{
  "intermediate_size": 320,
  "norm": "layernorm",
  "attn_scale": 0.177,
  "init_std_up": 0.0395,
  "beta1": 0.95,
  "max_grad_norm": 1.0,
  "warmup_steps": 474,
  "decay_fraction": 0.725,
  "max_steps": 6849
}
MLP neurons of a small language model. Each row is named by its layer, matrix (up: input weights; down: output weights) and neuron, and shows model dimensions 0-127. Each number is 128 + 24 x the weight over its row's rms, rounded and kept within 0 to 255. Numbers have three digits each.
After each neuron's rows, "fires before" lists the tokens most often just after its 100 highest values on Wikipedia text that the model never trained on; "fires after" lists the tokens most often just before its 100 highest values on Wikipedia text that the model never trained on.

L12.up31:132107134150188141119170139103130117077102125120126122122156173117128141148119118154084121130135124207085170113141135128115122086136098136116120101152104117111133104119146147121159139178121151114145126145114165109131154159106120140155105138093130102139127120141115097120103088059120163107104118118132140134133094132146136137117086154150093099129200128126098121115141145141136111130144
L12.down31:097100142121084117163178124124092133100119148108180121111119140169139104147154117123133144135116151092132117092100117106154086189153168138122128111160095151145167113147139089133106119138137095151145129109099133112114073128093106112123137143178151119164127176120125145151139145105118165133143143086116127115099154094125160129135146128161113138102087120137127129124125153098103132176147
fires before: "ul", "ect", "ed", "ond", "ons", "ec"
fires after: " res", "cess", "us", "es", "ro", "ra"

L16.up54:138092105107128160107126090109112119145113116148118141137107119101139138126166154118109092142102139119105131168105075153108095117112128112111124149132137097096133145143149158091144097135129191129148101088138116134134112124121113132176093166132143130164111163154168127122122117153093108145101121157130139132164154136140112140123167137165142141140197150126083142127123090178140126092152
L16.down54:128136140087121131124119090100087147154113154145144108121177106159133112141109132167148133111120126112132104131108101164149144140117117150139150124119116093129125146129122146095128204106146145108135116112134189162089123151112118080134147119096131140097128098084128113126160127123136137073148124116125077101121113105114136112119176136112158125167108150140174158123191148137145140103111
fires before: "et", "er", "ton", "ak", "ial", "ut"
fires after: " off", " St", "ash", " b", "ff", "b"

L16.up228:113103096148137110120131121117112155096110088129102127169178128150168098119139091100127122130120167136144167138163061145135116084110134134094096111097167120108168126105114123150119108158128166126152145119155109127100109127126100168127130133151132121128146121155146159162133083169089161132121077101144148082151118141114150144177131137160116128137114123163094111069143120148166104139116
L16.down228:132103107142129135111120112131095136136132103196161131127139125127163131137132102125096145116111115129132163155100121147143110109142169097151103092134145066130145141107118092144102120118114160129155169141150134088104138162136101144136118118098139113096136143085123166116187119123131130115132071152128143131102115125113161190190121105109094146134114178122108107153147144148165148101115
fires before: "ord", "ip", "8", "e", "ent", "7"
fires after: " R", "-", "–", "|", " pr"

L10.up166:139063138115140143118138153145129108125128123159114121165117116119149167141147137123157155156159133120143101142084151122134094127184124119108112146114106124113151105104125150139137158149183145174184090122091096156087195131130112143122127115106102104165099108149132128129142115131125148087117157112116127114148147116107103160168160109097099129087104101137119132089161134127168115107132
L10.down166:105114168139155135073116134144126107117140118132140137146135132092129142121114110164072077112158128142147156121126146088120189135126056110168153108140126132108109150101128108085089135147118152133103077128130138169167127113157155112112092122159135148132125163102127156178142146182134147087158152107164146160127147174141123098125103127152152088145122132134124125132118120104102125136124
fires before: "ed", "s", "ing", "ased", "ction", " in"
fires after: " rem", " per", " w", " p", " b", " cont"

L6.up171:101171137141186155072156087112114108130098099134131135074153122115155138095131124104111139127146096110116094130146139179149114132130105116103118106097163112152143110114125116150132118149125098136082095087136142106101115172185162144129095117098114123122156119098098160148166130117140181129124119116112142109119179110128155138177142102182139114100153112126123165151174130126135141134109
L6.down171:198097118159091112142139172140094179156120134184109113148124126116140120136112108140112132120107150132173142090126143117143087144137099151084107135139137105129115095125119167086128107079137154106179147138120142162132144106136132130121157089126172141142107167135128140163120121120120113125125132119118178118178114144127135120098061098083094155165140143110136107139093107121106169124131
fires before: "==", "The", "In", "===", "O", "A"
fires after: "\n"

L10.up287:147096139105152202104156168103112166095115115143104145134164129104131125132178120115149120133080091147155101157141132158124118115135137147110108134168117124139147145133130116184133135117103131095108142145112117121148137188129164154124101135113146143113134126117117110094119132099138139109100103120129146096142107126155087126145165114126123143142200116119121120138164143113145091067144
L10.down287:134117163106119187155108099140134128133142143119116145135137112143128103146174112110106094161131125128142156140093083123120135135105131123137125170173129103126142127106133153097162109117127154129136123103093116166153088119119139109130116170135106108138074165076111124125137138130122119182135165095122123106146084097138172117129081168147086122157111154149094121118145147105115107142117
fires before: "am", "i", "ess", "im", "pt"
fires after: " p", " pro", " ex", " ac", "ro", "p"

L12.up224:126144090130128139127082137139093153144128098147117099122152122101166115140152094125150155119124144120133086110156094185159151099122139094139111134131133120120125142091121104172155123130148149095166117126119118131140101136127132158122113152103140133100159142159114135121162137119098083159137098133062153078130125138127117147139140051136142128150158124091130161132177116112139093100117
L12.down224:105151137141151170144106125185137120153155154067167131107125146155140131108144102153124129126126144113120122113103119113114103120149112104094121123111111137157132173073101152169143092129180169155144124163125113146096160119134134136136165174114120158097156120134099132131101096114139134148176106160125126133112129085123190122104168126140122144132080124160111119100118137134130140104105
fires before: "ru", "r", "ant", "y", "e", "im"
fires after: " con", " Con", " in", "-", " In"

L13.up1:157083111149123134123183141112107189169116083126123106129122129139131124110117138169107155139115115145116099118139129144162134104122118167125128105138085077095172113152153117138124148160125160171132121093149158159093134159072125143110140082145102074133125166138086115157141116114143162148118116130140149080147109141153109157157152121106106138165131113112111135153146131109107124138140
L13.down1:150116129078117097156118104134144111191111095185166115140137107120102135176146108134147133102088115099092123129133142118113176111140078109104159111166153098156137093116148117130123112094118165095140146119149107106174173130120126133129126129119131146140112078124146094122095130119115103156163111166095129110124109178152156138125119110133097154147106104134125172150106104136138122119163
fires before: "\n", "|", "ect", "ond", "ite"
fires after: " |", " ", " ex", " res", "es", " d"